config.yaml
num_attention_heads: 2
head_dim: 96
norm: "layernorm"
norm_place: "pre"
norm_eps: 1e-05
parallel_block: false
max_grad_norm: 2.0
warmup_steps: 367
schedule: "wsd"
MLP neurons of a small language model. Each row is named by its layer, matrix (gate and up: input weights) and neuron, and shows model dimensions 0-191. Each number is 500 + 25 x the weight over its row's rms, rounded and kept within 0 to 999. Numbers have three digits each. A neuron's up and down rows have the sign that makes its largest values positive.
Before each neuron's rows, "fires in" lists the words (lower case) most often at its 100 highest values on Wikipedia text that the model never trained on.

fires in: "in", "a", "ottawa", "one", "had"
L6.gate547:509521508488507490542525519525459486526516495500531477496469553440475534541481432514524528480504529501499486501431466489543508493529475466500526508458529485475472466496495504521455526515480501473464494500479499518572488502509530502526543481486483514481541481502465553509526473532477517499499519473470521504510488462464454511477517546491498468486492445498516510489493519472522472481516474506497547433478492551496458464520514538487512490483492449498509515483534496517514482493510519473527510500496530508527493505468531485496493481516489491503505506504522494498520481509482484509
L6.up547:537503513502488468515506489499510525537531498430537475464489498493510550525503466460531496474490478525467486494485466527462507477494495467502460512466525468444502490459503517511534510489499552516532469499530516550523452510544561502489514471500465469488484510510509484551504485513465478480502475499468508509495529526494500507462488502521515472500470513484541507501485551501516463477499495509485532468482531546504498500489516509486498483517483482512522482443494463533552491497490525478479508485476554506526444497506535530496498528546496488518521510503552509511493492530487471495

fires in: "born", "from", "buried", "l", "career"
L8.gate724:476498464491511530515554496501552523501506484485501498522495499487492508477521451523515473472457539517550487453478466466527545464491488537506487526455561499493478503521499484501490462500493489492417450480509513494512478451532514470533497517535520516521484495464490506507511498467528516476498497443523490461474488436490517521500511513476458513490547467509503470482452503513521507522490498523447505500498499473514435529485514497496520525492537471518519501505544490493503524508520524524509491478468511528521524478513532483511532520488496514506514484471488485494478489504459508543
L8.up724:510498498543559504521521445509500469560479529520468491491491508478530507488515475514480497485500525489497491491478464502473551520534466481545561466460492544450472498499483512535498505462510504498495505547468473489485515495444500522476484481492486479516529499522493501483489490521542479481539491471521483506485491490492526464502490483537479517477489503483492505505512510507487459549486503499504500531466469462492482512540473531484515502494461517511543520544479484469498465461513487480530468486487543514484521513490513492489450531496502495527505447514524513473558545485558526513

fires in: "but", "who", "while", "and", "still"
L11.gate349:448552495486495546485492541523510523496481469543485519509541494433473545484556450499498525507492524473498502522501485521476480486510486481478516517514559528511491449508499450446482540511501473501499535460491496529523499526525515514494478485541475501528490475505482477459498492506513466486488499498490502498488513448506529476483530526512531535500490498511481498491512457501547465516517536499499538520538509475469506553485505551493479477523485525510459470511468508517528511531480492509494505535510499479487446480523507501500542540500522504516518529521542483477498447495519496509
L11.up349:481483461475485488509474496511480511517448490500500496449433475504516463479467477524474503527513478522475498504513474477505446486548510499494529522494476522466423519484485452466503522463485484495478510490485483443493507499497507521529495504576454514476549522469490552494523527536533469509523486503503512531514481501512470475526508513544509511534523495510496514489500493495500506511501464497487508486501479490496496529465532484479546510546533531474495519512525538465480497453483519537501513477516470487474553491499539518492481492463517530488516517490499507535526464539506523476

fires in: "but", "and", "yes"
L5.gate144:497496496475525575536537512508489480492552485512511501508510506501485503534473437528495472473499514495507510509467496494518484500476503474507523511561504524519469506475454502494510528504487474459504512487521515493510466506476472522524458486532499492524500477469517496516551491541505469504488481411501513519538523488533481479477514536520488550493507466526489461490460453493488474541526556484485504466516494514507534536483536466527520503551508516502521530504503460503476539501502512537491473493506539527487539510479494531492513474544545507492495505501507492517476545472527486495
L5.up144:503510508527479504518495495472483492476498492448490534485493491487499540513516530548489488467528532492491483547462477529518491512488470465516498494482491480479481522528501528501494456519537472431474503499497500489494440521540526500502410497485484491523496499499521504548533531518528477445494533461498510478515497485526492491536500509538505543542519454519519508546506487455518495535531520497488500515480508536464508526493495473526512506516464531451482497468486512511493520491505496544526492508453524521514449503494472514490508473533505456470494549505542516490511498507526539502

fires in: "was", "is", "the"
L8.gate242:468520459469493512554517504513443511528541500488503486527527518502472526491471509468558496473551572502451487505477487493505503533490485575538515523462492489488481489515486507486493534485522478484515516487523511517513483485526490514496515480485509505466486460445479494465507467497510511475516512447501457518506468499443478467517528516459520494480501450509473547508511519503513479522502503514445469478490514524496503504501513546463501505511537503491468538534486490449505468499501488453511518490476494515498527495511496527503500469514496531508492456505510506535526532505500551526
L8.up242:459541481494455494504476476535482500498509512476563516527536513497518538482511536485517523498540553486472497506488505539476519523533486524496530517471479535479493501486501506454461525503463528529511520512507481509506526485537538531526491432484487489504493481538506460485478501516483504514497524510528503492477470499502484465533505512494409481497475450544482536489494536512485491558531450534503498495487524512563485510489484548510527514542518535475454490507496491484543486520480515502487500506503532496485473492484485485511472507521493522474478516504493522501528504485520524452

fires in: "the", "london", "york", "angeles", "pm", "massachusetts"
L6.gate61:511507461459486491549510524508505476484517528519488518501498472486450473489550508514525485529528503534494503502462507472505503473487479516498532515506460506505445524517509544514481506484520510505515491454482523471514477513481488509563517487521465515533475508447503508508477474524541523480482521489478566536516479469450449478519528523483513511525524453567462482518480488483518504488456497466508494478568503529516508482468505532435516496529499501496513519481541487494490533485516470498530524471546493499480498476477491500470491482491479486532533492516508474514483518494498546489
L6.up61:532524484526469499489488496514536491465539545481494514501513506495515471476549531543538464464498499538472456502500536499514488477480483496527495507474510531494503528496522529522477503497478462484505485460497475504481475487556540516525476467515450520529502509470513480531482524488488521478530517505510539520509498481477433493550469474503503438529481502507501501517471496474484494531481509508484459531497485480517488523451463497494550508530485518493515510510505461492538572484500473524530493522497507487481480494479519469477470488469484477532503509543476490520505559477505513442

fires in: "born", "life", "career", "authority", "website"
L3.gate112:485487491513519535468487531489481531469524516471544499501496549476527531508556495511513526466458547544513479483485507508516539515528497488480503522505488544476445487522512509507484491542519511525513501532496523473516473496497495511513489492495437486455463519504445533479528490470538496501516483486490556502476494504445517491478528483489442541542489448518473483490482485481495494519497508500525549513548519460488463506530484504515506538469494441509467513500521512523485521503527464523494540548487487524505522510484499541524517498501508510479477504507505484490501555507488509540
L3.up112:521484495508457544462495453483525485499483545481531475492455547477539507469512500544505483518503523546513475521494513485480479521480465531510482474488559536530453512508520456498519512544495484503474541519496483478512495522478460512496497515525516480517511500493506531448526494491465504468506498475514505507503497491507504479504493521457510477486524482537516496507494510508463431513468465536486493528494508479503441538485501520468503498520511555477520467540502494491520448520471526536505530477449518472518522510469499487535518493512466479522488475465494495557497525459475517503

fires in: "the"
L7.gate343:508484471521513549532487510544449489529513505512489467512447499462485486507481527564515508500507491561490503523436480473521491507460493499525519500447496494476513495466473525490483525466520492458515515479533522539531479489536494454533548513521489526514460464472486532489487442481536515475505519453494506499483507498496445500487510544519505478501502496475447520537478492480507506496506525477493478509493448509468511472521525543510502489506532474512499503477546486502497481483509487452539497483519463537478490540510507517487506474500508496479524459510505461478516543505486512496
L7.up343:527485510518489557529481445543486485504517533493499471501472471501525507525481513548512483490488475555473477487494465530506454495491497503517503485457519509491529455469491530455507505466498484493526522467542496553518484487535535483484489458528493509514518450468485479517536527518514482512490499485507527507498533494526493495504463521509476497525506495484467538493493478483514467511485504490464414503486435515520521467517520538536545489524500518494492530503516447523516513503535502489550476508501469507502468512520502498465514513531486457484509519524491478467528513492451495462

fires in: "in"
L3.gate419:521517505490496494507499495480494506540492480480508498485509524472507481492505483515520505516464491492510499508452489469515531487498468496503495533453519474511525481482525507530494465551503456478508515477477516498537505485519518535542518497460517529459487505500471504472522497508528524526501478507454479496517523548454499505525515469528518455509524480454505558493527539514544464469532487495544542495509473525481542491499577511452520511489533516467497472498526506471496468522530467471497458489489442474544498514456497535509528538471499496488499500529461523509527481549472502487
L3.up419:557511465497506505536486468484570513556469497497494457501499499486514518544557561499491468526513478512477494468487519502510500504505494487525485543494474505490512508480523533514507496483491543491527517495497512517505506477486488477494509553466489523491515514498478443521478491513531515515459504480489504492525493483478485469507513562510468511507443525462500511515523491489514473503485522427492483494471522531541485501511536543464490513511454492491497502512479507501469550473508515530455473496489541542509487475478453498487459521497472438521475504496503507495466552524503491503

fires in: "was", "been", "according", "also", "once", "fibonacci"
L6.gate488:450523470511476495544505489531477507531518477486502567482498515515450526503486522516494503520512558501467485542492499499487508506470500490504537483499509507512493470506500510452500496460503497499489527471440534505505486465526489498529483526483490529478477490499520525464511490472479484488450482514514436488472515531496501465486531502506494511526520498544489504609540524534501488523509531480515523538486505479500496474482505526513486473505533527512501505487484524479508482517479522469516488479470466486491490531493514562555491451465479498450512473470485513501551505499517498532
L6.up488:486468510489500503458517487501490498484510487517495529484515492488511460538474501527503508500529514508502487483493481497497491471501491551509493495489519480526496492532449541463483506466460547489464532466477502521507484489502520508455495532512466482451513495508535485491482531496545491497493501476496528495502489499494477466480507495499505533561507499538498507536493509516446409562509506490460560473512481489541484480548477523497493489499528518468476512474543500471531515549493477465493528465493501496543484522491500526497461481511447523473472486493522468457535541519490465488

fires in: "in", "countries", "incumbent"
L3.gate451:499519479519471507492566512533536511501516471497528515499476520509485501510499487518532475514501511482542513468456466485508517492477520515475471523459515437451475550446524495446486535519519508512469496489442506488505484470514501483510520469488502485512520482548469517523515468508468516487515511468439488521504457514507501518511534503557528450519494492481527480524524536461523507453505472471473500494484497544472486496466514519476508458527527492492516529498508522466486511554526482513510504492528542457500478517477514542499479527471488510477491505465519497535502493538478493498
L3.up451:523511488531506505466535555519508522522485472496462479505494494495538522518516525495481534501528479502524493528518502500503503527454543490526487517512482462479505525497511509552481489525458501524486512448458546527519517504505453465510487480533522519478511520549470525459479510525531464511463495514496490482570462454512525523455491543533505527525501517530552495521513499464552521516509486519497488466472496532492487498430531508473493479538489492487464466517487536490519491525464461493464519445511508520510494486501502507522498478476458529497497494507517474496491508522472511492

fires in: "are", "have", "is", "were", "was"
L6.gate730:486500506531496535510537512495485442475512455535545521499502544495499533494492494558498544502531475480473446522476477508510467531507490522558523515493478503486467487497444520523458517492516528466489520478524523522500487463518483487535518460513506509501517496463459476476498488539512542521490517510470489486487484528518466480506554519502485484504476458488480498491514493483526475529493486516507476494485494486484474494521515504519514511484550497464494529498463540463468496501479541500552497480468506538533536533494472493518508469527492498451484467541570505455495501488489502519
L6.up730:455481512451465471506514513498494495493516501484525516454536497560495489524481517474464526547502543491455502484513502486476504485538522554501492467495481489509496477506542460514495477508499499449528505465503512477530432520549529473511514484460526492516501496531514499522496499463506497505485490470524501467476495483490519477500520475479462530560510504519515509470504495509474473464552487488464538520531477522504503485515471495506491492486530523464487495512504485513515534554487507469538534549521496445499513526504500464459504525518474502484452499500478522501466488545554507485

fires in: "with", "but", "after", "the", "until", "before"
L5.gate457:474527467527517525524521499500447473519478506503532486502545527491459502490522503484553466490489504477479496530465493449515472466527464492506491535494471508503453487497472485534476492502505497467508487446505539530535472510525525507502461489501514566549511524463463521508495500545499515461477538463459502527520454532480443527509493528517521515496520463515531483530533489482491482511479496468471538443503475506494483478492465514472518509545480529474522511492517478493525501469468484507502503493503479500508520517534481526516519523484490523463533522544534458498501530497507506482
L5.up457:452477497452475544527507490489491539422505481486472492482509529504485507526493498531469526529491497496481505480505500558469538501478495475495471507465488525473549555479474514550505489538526452531525517507519483489505488485504478496525481485475490507524503511527464485495483520499492482533505478508516560456497517478487478456494461497494462479464503465476511485481489503505502473510515542501533475529478450552511512557524467478494527485507502489471501485492488512519506519460526489517470490524480514551482512524506479540509500482533531483459506503528461513496500566494502463506

fires in: "that", "her", "and"
L7.gate505:478484514535486545501486506505485479524495468548524483484496453505475485508507460499496463467489523484523486500464510498485531487510503521472535497466483516498469507478495502493476498487474415503461509500513535462517482519488528486506479480538434507512505496507511502491497516461536448489488468460454501492527502496520495497539529538508545526518453483560476520512488511459505471525502509520470508515529498538499545539490541453457528507507459511501531520514542511470517498542508508535509503474489516502505508495541464543515503522499488561500538482509500500479488521447514511479
L7.up505:489511504441485449462531498535469499487516496503527544530548538481467508476514486456456488451478539506487492493509527480488513470458503443485552503520541475478454520512531492495474477546540467526511514514471516517493478529517529484516473497513525487473491526477481507494498475485475503524532485477550457529502523472498506507506483507531495486523499489530526511500516510490526507486511508517507549552500478501470511473478477469507504458477506516487488466469524525491490488557457515519474526523495532500557502458524506473470528485535498531516485503502514443477491507527506503488

fires in: "but", "while", "although", "until", "and"
L8.gate698:493490490533485523467521484486543459514514534527519488496526491515499491468498454524526519471522515445471488459494497447545512510488498500519519506478534510554425476486495493474466509471513509486471553484509514540494459545493515452516440488520492493499505461473508501470476527477493515498503559469471480530467480507472484518499517487502500483546483472484516508489512477491557512563519506470527554486453491530462516506505493515504527476491512545543488515508496516528531505468521488488505501511498547513502458483508491527495519501478478506507486512528461499530499517481494517498
L8.up698:509496490487524486489507464522501522465479482531513525520502513518455514524495480522465498499512536459488546500515485535487477492531537466538515509531469516502469515511504503500531526492511515485430523499453499486526486483478529471533481485546507495533484506508505537453491492495518506494503492488464481519467429479492461495534510510564564505517497499534504509533512488495497499483514497455501454530516434507540539492457470478472513506532501509495465544510454483489505519516520474523512486527504505459510498498491483493509535526497506494492497524516536530452428515472484514494